Weights of a small GPT-style language model, trained from scratch on English Wikipedia.
Size: 10 layers, MLP 768 GELU.
MLP neurons of a small language model. Each row is named by its layer, matrix (up: input weights) and neuron, and shows model dimensions 16-111. Each number is 500 + 25 x the weight over its row's rms, rounded and kept within 0 to 999. Numbers have three digits each.
Before each neuron's rows, "fires on" lists the tokens most often at its 100 highest values on Wikipedia text that the model never trained on.

fires on: "ed", "et", "ant", "vel", " of", "gg"
L3.up609:437544513496513492521479499483497478491476500507494510527460508518556499479501531516477484508483500458503502475485491483466510493499496493534473497482467475505495522496478501531561502467509489476482509515530518500504508492516555464504492513485497436493508495497526498513520488568528523474

fires on: " of", "p", "u", "per", "mp"
L3.up563:490484509496492497516530536517494496447479527520496494486507465521433488526524522474496526450516496438479460480474486490506525565466524503486505462504517518497517527501456464501504453466487491440485506496492495498524510484481526522524532533488481496509471472519488547497535497546476492494

fires on: "g", "\n", "s", "hi", "ar", "ot"
L5.up157:457519465477500527510475454508496501466489496517525498524493487475490506484485468496490504530521478523491471491532438483409485502513501504489505490525519498501485456527471509536499546515525513510525540479532496474501511475467480481515467462548482475500530493462489557500549481531510486507

fires on: "s", " ex", "us", " Ex", "p"
L4.up701:494501468498501496543540551525517520494466491455475517479484470503445481496535490495498509509561501491491484529485530527463486535488520470464497472483502499488475493503498502544458469468505511468504503479477521509550483495470483550510469512496470493507470458491498511539479502539496540557

fires on: "re", "or", "ti", "li", "it"
L4.up452:512500527482477473476470500455525505448494482473530514494484496534446462512519522543461501477535450520487483451485495448472545473512471497469542511485451520512501514489495464482510496447521468492500559497531482499529487515501499469514463498492459514451502463512527511517476499538518525486

fires on: "---|---|---|---|", "n", "min", "ed", "par", "ra"
L3.up317:522508478531466490477482524476511497517474511502531504498489514482505522462464462501505475460474506506457485483485459494475504534520492496521546531525501443486503498507448489495546509526463495476508475554488468504517502508543499494490509478464455488527502512492545515494519460514509480514

fires on: "che", "ch", " song", "ce", "ad", "th"
L3.up28:487560529503483498537501493529515479499513479541472525492537486513421484503485461511434480518506479510529440519493442469516503515450451485506501517525519504523501500537497527498507459501510442471499497525447472447486497489470527491510511506532509517499478498498502491486469456508505537521

fires on: "t", "l", "f", "d", "D"
L5.up429:513546495499477496470488510479538500468510498531489499543473530501515503505509530534513530488440506509521492505517428460548498522509507514491498473480503484442519502523474478521510503470507515482510504509490448461441509452475551513512477492475479514454526470525499486478437511497530496515

fires on: ")", "K", "P", "S", "E", "O"
L4.up533:520481508475493472551524492496497488519482520555472515509522488467471495490505540520478486540505497499485454531536472479462492505500507433508548508504524469481512481534506491529512461540530524541495486486473432528507489497495528477496540463538502476487498460520516489460480533489529497502

fires on: ",", " and", ";", "n"
L4.up418:498487452481482460500491499483504544512511503506495474484436535500500517500519490498518541477519476503515474526481519492525517492493480451475531534503499561500478519506482492539533495498561508474493470524453469490519506503460513512512521477523523496482483475493548538477521491482512553517

fires on: "n", ",", "w", "an", "k", "s"
L5.up404:492489484425480461560481478473520524462495487505511533499482504499491495498495495528513507542537442508521497526495491485515495523515483470468524496498514551472534490489516486522506523467466461480510503523463521506488534522461531564516518474493528504461481507494500540496500500481553507536

fires on: " of", " Mc", " near", "ci", "'", "ol"
L4.up651:479462503499519456529510540455512473533457563464550480482497491495496483474493508456490526487526508500502540497511467489492534518492515474498499500495480477473560535502507515499502475510476481473480488491506504471509518516494535520498519537501473516481486436509506549485502490527525493497

fires on: " W", "w", " at", "h", "ist", " At"
L4.up544:511520475487487496515484507485491484497497458474510531480511495509492494513501491473474497489520497491488439499493476483504472514521522476463498451499514494495487564488514530509520475475505488462466538512458448529501516537478499503550498486505508458440484458535467525529534511485511493512

fires on: "s", "/", "–", "th", "os"
L3.up743:538475493509510503496480492473480533503491526535488567506508488540539522482502548470467520508485428497512479506493479523498508540489509503475525452488481503453574582489499518511507472485493470505496496525500504482495515531487503520499476487486511509524458474522502502459523488454525510523

fires on: "s", "ga", "g", "Species", "script", "us"
L4.up193:483554493519495478519543474532492489525471507502495464536513463466531447453509446515485485480537459513463481478542454503482473537536482475507476503498481511499519474523466507505547485518523463527489518485470495460502504459472527528492503452517509470530499511502448557499512490493523520456

fires on: "ical", " of", "rect", "ar", " main", "ed"
L3.up525:473511490527530485541506542492525498513487522513501509497469502481491477498522550529460483486483496484500510497521480507443558517476535468496532457523516487545514506494459472514516501475476513472456496525494513507509459488532526466508536469496463462478491499485533463499480513563490515509

fires on: " di", " Di", "re", "ly", " —", " Ad"
L4.up358:523505462482492490514503547528505501501498550536519523500502444535477471473501531497467469507482511522489485513490513494470520519497552494491493482455492422477468495473440502524522489492513474482477507541485455492553499519492521497512527537522533489525485474477512492518508488492523541525

fires on: " p"
L3.up508:479511483482492503527554492499488526465503489480502497506483498542464516500514496540475471495452482487452486508505502508442488523484527476504484527475488495480479546481480491559508493513491466502474468492491512469522471504499549576519504468520497498496506468533552493495535532504482475519

fires on: "ten", "le", "on", "man", "fe", "ri"
L4.up163:526471516504480494478516515545524475482494507469561466491492499491527479434463479477491524492464520534473498513478515512472507526530499451519542465508496460538496520472519502506513525467533487477495516507519511503499497452525481480517533498501537499521485492468519537496511431505498511502

fires on: ".", "-"
L5.up200:501502468481524482504485487475513500488471520457534528462509481527507521490497532531463486519514487530483448486510512437510518547496473499447485470496484481486537543498486444505502510495506506511507525520474480456507465526478518550561498488554501462487449482519523505517473496491524555505

fires on: "f", "ot", "it", "ft", "re", "ur"
L5.up2:500550510476518471527491461475471534485550526476505511463476520557497447501491509546486508509524483491487478516479497518508552475455480497499542543536488492472513504521507525493494500435461471485466492496521496490511458470500484485483492489489474503441533466498485505503471510528522497499

fires on: " |", " W", "d", "w", "s", "k"
L5.up285:479504491474529462558513499478488559500485521482515512490494498496503496519497483519495529449527517485512511511481443490491491494500513472482498515515541503473526509477508512511507472527491451478508532504427514469474500476482496526519465502498456501490466490521499497517536516503510483530

fires on: "y", "ry", "e", "fe", "le", "th"
L5.up462:532508466510537452496461546524502499503489525549525485483487477509511477460481514478429512504501495529494467533493502520494504498458516482499568517511468447516516573515523496483501499485514471449463507498498508541498477498524515464471493521484527486505518492489495512466477470511484509536

fires on: "s", "ed", " of", "d", " (19", "es"
L3.up432:496521468490523487507483523466510518476505547468479524467468489481496491488484527523529551503493509501474512536460530512498521498472478499439500534531439508503498527521450521505562517477467475474488479537510495548495511482512497528526450444488438506472456489533507500495534470531505480511

fires on: "s", " |", "ar", "ed", "/", "."
L5.up58:474486490482515509528499545475496518501505508472526552504482480499488492475523507487461503506515432487492522466511462518470489491498516470467476465494510495480506528496499499549504492516558492471484536484533472498534526486441505521497464508486463478483482486487503526534490460539541511508

fires on: "er", "ch", "t", ".", "it", "r"
L5.up640:521520477467496497482474521514504535443502490498558496485506501527461496508505495485471477514518467511452516462531502447525561476493484527531498494494503516492495517501468475503516497484517544435482514476500492464529516499507505475477486525492464484422510468541510521531515501480485492542

fires on: "ly", " later", "d", "cast", "ar", " not"
L4.up339:476529490490520462518513507468491498538468487466509586525492524513486516480460461497452540487463465518478481488489454486451509497477481469506530493525476488498519488451521521551520469476512535474448519527518515516506492492473506502480500460563509531532531488510520500511523464493514472509

fires on: " of", ":", ",", "an", "st"
L3.up242:482545526497499495536523438493469530479478515531485489523504485516439452519511481537492472480530460466491493513478466462512562483466510485465525483504532494453488488485480517530511479455481451488520523525479528489497555508496533499517527513508498503489442469548514593500511489512509541512

fires on: " f", "ter", "z", "is", "ci", "ad"
L5.up625:493508489463470537533532532467506540494447505486508490512544497501469525482524505508500509502466503463516487466509528492458543524456447528495499541510470495486550503537457508477507527509501526501522529527469517478510512475509557470522462489532493475519481496537504483468482487488493493522

fires on: "and", "mb", "nd", " h"
L4.up587:538502508466492474517454488480490455476526542473513487515515477500523522483472475474526489545472494501502490480477439542465479528482470500509522547488481502528515550506446504523499472527488518501523536497511494502492514521476516483498498470523492484517491494492490525446500463463491511516

fires on: "g", " Hu", " p", "u", " "
L3.up197:485557469513496472537490532459476528515495500451505484468548503504486499499511466525496469480489489486505493539482491458495471489510512502507498513457476507512486557522503431503502520537493525532519489488465512477546490525470522528546482480565502454494507473520472478528526531477509522510

fires on: "ish", "li", "s", "re", "ian", "gu"
L4.up315:520492450468538529508493473544535506504500476559487538465438457494485489483533513498487487481453488508518502486513515498498569519464494471458506508497496494508466499488473521532531477454543503467506500496468520485508484539510502458551465502496467498515501499493512512496510470520530521475

fires on: " se", " m", " di"
L5.up714:499481465490469480512513510517533510511451496468495524510511511481486509499530505508510494519456517491541478466481507465509512542489472515457534488500520485509449513514450495520528504463541528503492485532487520453539500503478529503535498481518484497508467521491574508474525522534490488539

fires on: "s", "son", " moved", " married", " began", " him"
L4.up223:508532490496497522484502522454526491549484493497460526483463480482464519487459504485509512518497478504504487543506470481505495575524480479459539487500467486504490525482497506520533471466512492463493459529467522495501527492527483539542451466474469520480496483529484474470482464501493489495

fires on: "ed", "d", "u", " found", " known"
L5.up241:486565495480459506515562490510495486478457479509529509503481483524465498541512500518515508453494459492469472528489492471515469492556519484502552492478485452491497528508469527515488471518501528488481475482472514507462499465457544491482499504493481505489490496512473465486489460505493520532

fires on: "-", "'", " ("
L5.up486:533478499535487503556499469491496515522521523485481548488528507536475511504536539520512492506504465494511484466505494475458532518510511522475479502514469480515488578516495455535494529512497466486505519471452567487503532535537498529523504455518492507507459477521515503507481536490507522477

fires on: "-", "S", " Ex"
L4.up590:528505498489502478507508496507530517512444521467438525491485472523424469507494486525488543499474492478507493561492522470514551525489513500452523473480503478452537535494516487537485540426459487463489524504450531489474499488498483513532514547508455520507459472521503523517505494489526505540

fires on: "-", " S"
L4.up259:539500547495476493492511523478520520515500508480476503502463472559458493540475501524481509549512456494498464539477510482497542523445482482452534481538534512497556510495498536540498515501481473511460496489462520477503519531500520500510506494518517511465478472475512507477491532484512550517

fires on: "us", " a", " used", "ing", " of", "ed"
L3.up644:520527488530540516552509513492519545501468495425484524494461480514480511487482534491532517503487477514525445497483498510497515498542508463485502515481521501521495512560479505504494449490504495540454496492479504490471456484487489492516493484530445492505513477507506475481483475509511504487

fires on: "re", " Un", "ia", "te", "ru"
L4.up668:497486496480514476519466545461530526494471472510478517525480479553569460443508497494465519508465461514490498488485517510468520529499542489475488525509504450501472502499516490542484503490533527536504481501480493529515501502501492474492480493518506536523509480487539489449459496504530535478

fires on: ")", "y"
L3.up279:486537479503478463499508492512529517485473505535530519506496523485429518474469499516535529484459491521493504529496491476538513514548463541494525545494500522480467492504502517565495514496472475506488523503482488527520472510472530535519473509472467504514478474496526522488473531520505552485

fires on: "ch", "ce", "c", "h", "m", "lect"
L3.up745:489510487506549517514493531510505547463466474520490571514522527541493474491498457492468457467501480500508505462515467490496523446470475518491527474509498485490516497506501520531505504483459419498463513476462495460512550517516539486488527505503507505487484476518488481464486490513527488547

fires on: "ed", " south", " in", " north", " located", " North"
L3.up468:530574478491469453517459536515526513503508578506524486489485506518496519491430524498495515495473478516505485562460503497505564493504505506485505464497518474503549521523446487496534505489467509486513488529474501524485488514515522493495526468494503543520473486498479497501492496481491503520

fires on: "ent", " sp", " not", " po", " is", " Po"
L4.up741:495530451447477506547476497492484500511551524524493477517483494454497479491517527480548512459515504513522462501495471495437495502465490432501485504478533501492490469490477453478516545500532486488521512507495505489513496492519509510524528493551506472512520491518494455492492506479510489498

fires on: "mp", " its", "per", "ric", " trans", " their"
L4.up341:503477524500475465507540489500516494480480530522473511493487514507473461469466493531493508464444489494513524514477496480533533515455528502494500470478488519486533514483476473537524434502531494476486505503494482510502503460454507528501526485490458497509502508507535501516513482524496497546

fires on: " d", " that", "ed", " said", "d", ":"
L4.up204:482533488481517483488497494506475540482468490468491494430485498534481491519480476512462469516482501493491447514517486489493478474485527492491519506516472473481483550545516522533515473473531505494469511477455504474498530472470520510491493512512487505448524500536477469504520502515486533484

fires on: "ar", "é", "er", ":", "y", "ly"
L5.up313:509539453482526490532493538476492528524485495514519509484512515502470520457506467493499496486489498522518458508481473471481535428507494522516555506471533520495473462487485490543512486506530506497460502476495510547521518511508498511484481508556514510505504453498549501508523505510517559516

fires on: "\n", "il", " se", "L", "mb", "an"
L5.up400:501502472474457494474544492484504501525488508509498488530496486534478478509504497541490491549508473489491499525517529456537563477487528512479521529483539501478498479542466506480511433468488492481544508500479488473487546531465518500541508498500499492461486513509507525489514512536516501491

fires on: "ic", " /", " not", "q", " (", " po"
L5.up307:470506462457475487532540488486504517488479528484511486504478511498466511469494504506480465484520509529501489489516480522484508544465467497501480497527517511491509477508461490528491494486524479478524541510495529485520517476480515511493497510525499487495496513498465492491512479499492535510

fires on: "–", " Mc", "===", "d", "-", "'"
L3.up513:511482454507536513562526540453553512524457560525525499499508467524460491461486511480486514481475506476470521491504485483472534524452493491503521459519522499434535530510489528543489524514465489489449490507481501508505524490512520520486538504538496522492505488507469535460503472524511467518

fires on: "ed", "ing", ":", " found", "born"
L4.up312:498567484461466532553538512521507491525500546476490537509472514475489523464458512496502525466518461528463498502473476483489499516490522453529529547445458452501467529507475462502509534527545548455504532499492513482497477521506520515537482509505485479450506495487503504521487462473495508497

fires on: "n", "al", "min", ":", " design", " medal"
L4.up694:464558474510506508491516528493524498506486481510510497514466502507511474486488452490466503436421496472503502555532495455442512508471488502504537487466495459489540518493491473488533476504505474493484474499496508527510506466535513481505505499500461480512507508495534452532497487511526508474

fires on: " c", "i", "h", " south", "tro", " north"
L3.up208:533544497490452475490437514515496507460486542537512532510494513512480498506489470556480501439486485479504487526453492467557502547488478523499519461468492505504503491502484501485507452451531505486533443498445500459504485468496511511498456490505521529511467478561499483507525460505490500537

fires on: "-", "s", "d", "."
L4.up410:514513479473490504530492561477488566487469515482469524515540507504508484491536521477472526507513436519536474468504466482480505507506507496496519463488468509500484577469501478548495462491525488545465497441461522476496565449533546511486506493535501526488500498529509519470515517474529479462

fires on: "us", "s", " con", "on", " time", "ur"
L4.up604:482504504464496496519522504510559517496456487458512486517478498505491437483499496515502519490513496517496537526532502543515527523498485484503495492515519516461511460518502529510538520477502483461511479494545513482501502486454500520460507493502482521477493486474479553502448480531512532512

fires on: "R", "T", "F", "S", "E", "O"
L5.up745:539478508471441512514481464493473492532492531509498499525519488473551501492481504514488513554476480507514445504526481496508486488527500490491494499479504499499479451534445453496530454490546473489526505523495481480478509532515570517504528486503496488490480448503510486490513508483504478544

fires on: "ir", "w", "y", " Ar", "x"
L5.up222:499490496534525479509493518498516519479462540476515529484491465479489482460503497496493500496512451476478478493505487474500526491547489514500529533521505487476487541516539542531488503491454504487518517497484482565511476540485543513510507483508497469536461444486512560547498516497562514514

fires on: "ly", "ed", "n", " well", " remain", "led"
L4.up190:506509485510499512545471478508510490502492514525551523525509501495484503504476498505518534465460469508489483521480520458514485502463506500505495505505476478525478467491523491493492532497502513437478512520467506507470468508485501487513550494500541438496506495449484488544526438483549515507

fires on: " (", " and", "t", " |", " goal"
L5.up489:478507485515515488548491523519483527518470527541485502531509495507553519493490520489501532473462467473520522499533481454500475503439509453545552497515489500506494484477476449495518509522504516504510478547475530463491539469495492555526474487519519466487492481493521473490495512501541484501

fires on: "ch", "an", "ck", "dge", "il", "ish"
L3.up167:497521523465538489483469476493495488443502477484540508558516476492493482481488482470485477468441450528449532472507490495500495497477497458493501498505482511479545467483495504520512485495482486462513554500510511498467462498494493490520521447509506488525510485510524538500543484480486506489

fires on: "re", " di", "se", "li", "e"
L3.up54:457493490473509495507484497488545521505455523536489480484436448527459476441512522513498521535478513484521491537507511444513529493443500494468562460519509485488478515483500453522495474472577497467478523540457505486540475497476519490509533531496486504463469487509527469470494522526517539512

fires on: " se", "il", "u"
L3.up119:452519503490491485515505453520519503498468511467498525521495463504467490462492513482510534544514493499524486522494528454499519506481529487442530504500558497484471486548471464490508480466522505522492456540496488521515488521446506488516489510521460487569499489488505503489555539544528499499

fires on: " Ber", "w", "re", " Bar", "br", "or"
L3.up767:479492471467505468487490494469523504498444493501485516486530504466473469505524476498473508514495512458511491532511497472497510470491499491480526495498530473491512526448493464475513553436462478443514488553518499539485491526547542559534471466504477502484476477501538530481479533471565517529

fires on: "ver", "al", " Scott", "BC", "am", "ill"
L4.up89:512488505470545505496473549424445540483515481477505491523528483499498474471485481503489483537507454526492507528518509478506527468524492495466556492503465544507490535511512508465512500494526469460516512509520478500496524498546493489520495496489481475458454462537506510484480494508520490520

fires on: "d", "s", " un", "p"
L5.up751:471522481471436472495504546514480487525480493483549505552514504483501484473510484462509531544481480547516491479490503488456491509506503475481533481478504481523509517491475473507503505537482507514486490442500492454510511452501501561497485464517482496488522505493503514510533488505523508530

fires on: " \"", "=", "d", "it", ":"
L5.up317:513511480508507450514524505505514543492504483529485477495512509503471523515498491534444491465444495503462481507477495464499486479512501499511514492550480452450522469464487476536524462536478509447458541524484559467504486468495506551504497481500490496488506496548525529504480507456516516511

fires on: "ph", "t", "r", "s", "at", "u"
L3.up511:509532464492488429462515566513537517483498526440505548485421519536499460526503503530524452490509483520476499498498458494511540502486500526524508524532497522460525522569500518504476517515486482483521546509489527491502506487512498508509487488485471512463459499499512512493514528525508490536

fires on: " by", " J", "."
L3.up581:478537485483516482496458520484534517513484511532505514473487490520519516479519506503479487516526494485527466507486498480544501507501499443417524531531510519467550511483502478552537501477506461482462532501460442529492484522475515490490505483517489509479508476519535470492475512495461555477

fires on: "s", "te", " un", " Un", "d", "e"
L4.up95:421510473507446496494484508493504492488473481513564530511522461505506504473536500468483495471512516467534503474481522509479486550483531483472520506496481446502465489499484496548488490530545503523437490482479479513550508472458526526466489507535476515488525503472520488498514483506472524507

fires on: "ver", "um", "ent", "fer", "am", "ur"
L4.up706:509508502480494526487454512478478499525499514521495479454491498507523490500476523490487490506527440454495501500556499492500545486499492500500550482532516518526512529513478485465540495472511501521521526458502494510491534527493505496497481494473471498483448500485462477489494468533516513530

fires on: "st", "b", "ne", "sa", "re"
L5.up286:486573513473493488520512479506468522469490472501493537549475466495466450460500485497453493557497501529514475495547464483494517483479473514507483493517497470487503474509498474543508480511525418476473488536527498475500470500476521527525508493548473481485486483505539479500458509528500541460

fires on: "m", "g", "am", "an", "ver"
L5.up362:495522476517532535486496511441504530486499526472492529473491517489517479493479502481484492515529471482508483531493498477464530469492471517548493525487521495520508531498486521490543509473508454487510510517502462522489531477507506498573479485476472481492444488500496522475508473535510502544

fires on: "s", "es", "oc", " moved", "c"
L4.up275:481499459498500513490500532490523527533508494461436521514514509491507489499520531476499497523507492458485529471505494498510523548478483486510525507517480493540509518493468491485513531518513460501444482486475487483495532499495519524581501450505488471488476460502534468520479505487478528492

fires on: "n", " di", "di", "re"
L4.up449:501490458502476497508504501531535474512512492522518488507474523514452492472537487510496513513477509499526455541489484490471489461494464489463501497458531437470499498469502509469524431478514480465499516519507469492486516494469516543547531538480469502500503500490569507525526498521548532519

fires on: ".", "I", "O", "P", "D", "S"
L4.up189:454515470475506472516492516466521555501512530477501549523466491454488494509520507512479539526507525492487498533538499488487496477480494495489515493507507459472508473510497464534545479510533473499481491523501454506483472478481529540469517490492458502525487457541478497494502511488507481498

fires on: " of", "ri", " pro", " by", "ro", "ur"
L5.up204:485515499494504477484495532519466492502515531490503516523505465481456506515512526561507510521515498476442477449480476499523495524525519457454500537477529498522455487557556511486485502442549470494508501489482490532506526492500494525542498492522480485509510470505457517498531438529513487512

fires on: " ", "g", "b"
L5.up300:472527510528484466495478484510476519485478477504484500528458480466527484494513480468487526519471442510508495468535472464465512496497476523502526531497489526512533473497472497519502479462486479479519491498502475496495482455451501527521538491495495532537480466467445525560483520536503529468

fires on: "s", " (", " |", "ation", "co", "ing"
L5.up34:497488495497473476540527468499551521495451524559480494496516509515516514488493506521466478463488511479506521528491494485477491485518496500490489477521485485495510463459469487513504505513526464506525513586458519480509482467515489541506485474470498500515545510507507506512517487556508530544

fires on: "ck", "op", "ve", "ment", "il"
L3.up500:487519521523494487501493513489544494455506486507526502517485519544472441473512515511489497503485472537486520486503509493458517473459499471486515506475498509491576504517489501493507488504442465496447499478522533456481492468461520517511496495482495484454489501515517538503500520536522552509

fires on: " that", "t", "|", "r", "s", "l"
L5.up623:489512464442506459485483509449458536491485506469448497515515465494527520507520486546472501527556479513500503524517511494526492538494504475509524488503518528463509486479465497467476537478494501479488520533461501458540515502503499489475487471485465484445512478569526477476515488496491526520

fires on: "e", "b", "ck", "mmer", "mi"
L5.up373:500494507499515461541469473496509516484523515524501492522464490555508458495553459514480473527525475498504502501493479509509499480499477500508495486476528517510488480511460530471519524500484495506500484483542489490497520479477501537516450482513495480548549474522523569477462481565547522465

fires on: "ed", "d", "duc", "ted", "n", "tten"
L3.up336:510490504552504479518462502468517491500508476489499534527477517514512489457491486492507456499488402484490471532521517504440479495503527485525508528501480466526489511494510501488498497533487487457491504485501473491510508521500515497475543472516507442538493474484483502531527481499516533502

fires on: " ", ".", "-"
L4.up613:517527508493524492498436491508465538494519522481500531503500480461509464498484458474512500458523501485506478517514522429433518503473522466487516485523521488474548533527535491536545509463536464485469477471495506461472573471464511538544476533498535535461508486497500511471518518503524474520

fires on: "r", "li", "t", "ar", "d", "v"
L4.up198:533528480480479506508514506460500486479501511513491510497462507522501487485455522483499529481462502541498483491536443437503514523507489457488501544502509487484508459499503475478506489457504497493498508535499496432542487499518496512480457510464455513462516494490516471495487511500518478501

fires on: "an", "im", "ian", "ay", "ic", " Robert"
L3.up429:474461506481489486487481493488481487486474493502532492465486493510476476445470482470521516546496534476498525485530475464484510530498534484474557494540472473488541539502493507544522506467507494544503538487492517469525519473490522497535467499500450505471506513503540541505499473543463520457

fires on: "ic", "est", " number", "d", ":"
L3.up633:510522477491478497503491462457493502511499462552472507452476520517465478497468517500497515481509501512490468479489493501458520496457519488515516574504433457516480510473464507504498459539483554467506486522484533480513491506488522542510506501478518474494517516525510498494476482531508534453

fires on: "'", "p", "vi", "ist", "it", "w"
L5.up577:481519467495491513536565485505512508486478495522510542504501485491481490518537522501481443509500507494507493476525482463490505532493494464486516483470480466483490568506491504522527519486531528512510497548484490489502488494508503510557468463523503488456493485546481522461482482503496487507

fires on: "duc", " kill", " join", "ve", " cover", "row"
L5.up389:505472504480486486533533540523512474491518524464522521450423507500563474541503515503516443476537460504464467509495495505449511511547459501517477532513482462520513505506462503490486505484491483497494518475490491519536487443459498532498463517544435488479447487477525470509478510523470486495

fires on: " a", "ent", " made", "ed", " mi", "ning"
L5.up669:490509439486537531519478533490490525465462498486474547532475542532502481461537525525495544489487441477500473508520488480489482493475498450509511517460536473494492505537452503517514480508544505508515477470520470520458518531500505504487477499528473479542498498532497509497476513523502549507

fires on: "th", "ed", "–", " Cup"
L5.up21:511504486501517490531511471507461500488494534494497515513551466519516519495502526558489497512425487473434517511446473509465493532463514508503527483467487496475524569518483514520512491536470517530491475528529480501493526508476520481520519518510499479534437465476482496494533467511515524472

fires on: "i", "a", "chi", " 19", "bo", "la"
L5.up348:506511481520447467524461474447532489483464477478483532543522498509502483464505477579517433486496469501513474507476501494517496499513503504470515533476536476497549499532521452481536532535468520510486507486512494469519529508504532492504468497520518487476505493529536527470478514504502512466

fires on: " vote", " tri", "id", "ed", " Total", "al"
L4.up44:476529493487535495514477502456467515509521511492488486466502495470504478470457519518501492487545458470490515466460504486462517480418488530450547476507511462482559502518504491479483520511490517514517517541507510510499517514504526502488473487490475517518463502516479491494491465500512502475

fires on: ".", "an", "-", " Francis"
L3.up655:497479509500538507523502543467505500521501474507510555457479524467545484453498481497494486499525479475487489526494504485508552528485520461500505517518481447490493525496518494527509501528540499515474521459452509473498512468501519581497503498530496504497491471544517463460562496498519470472

fires on: "a", "u", "c", "y", "e", "o"
L3.up619:472509507554478479484517468496535523447468515497510485459494465545430510457459510540436485495464489479523469497497481482519515455513530532518530502504446522469474534535498509520551508484504480530485524491470466530550481503498560516519469533496497506516486504493502569459470497548529523507

fires on: "s", "us", "les", "es", "ography", "ology"
L5.up177:503531507488557510522481486520483523489505495502510485491507488463501479499485501480487468463472471506445504550445538497501542482468489522470498504473519463468448528508477473513526493496459520497457518553465512509498495452494513533519470525502441504519500485550483514467515489547525461522

fires on: " La", "s", "-", " la", "x", "re"
L4.up6:493516467486496473495494530493489546519474497532531520473521466505478502487514502483466513502524469503516489493496513491491530506474514487461563567462522458463553495508497495518490544508502494503509496512424506529487512463471503540482510470531458485512519457485489508492476517498486520501

fires on: "u", "a", "i", "la"
L4.up364:445529514496444474486488467530498509528500482474509532525472488506481488492462489573487453526449499482508495492497512479476522459470509491504501510463534479490485486546528469496556491501536483512481487540491462455502479486511520509510484494535454489476527483522505508478450502557512475521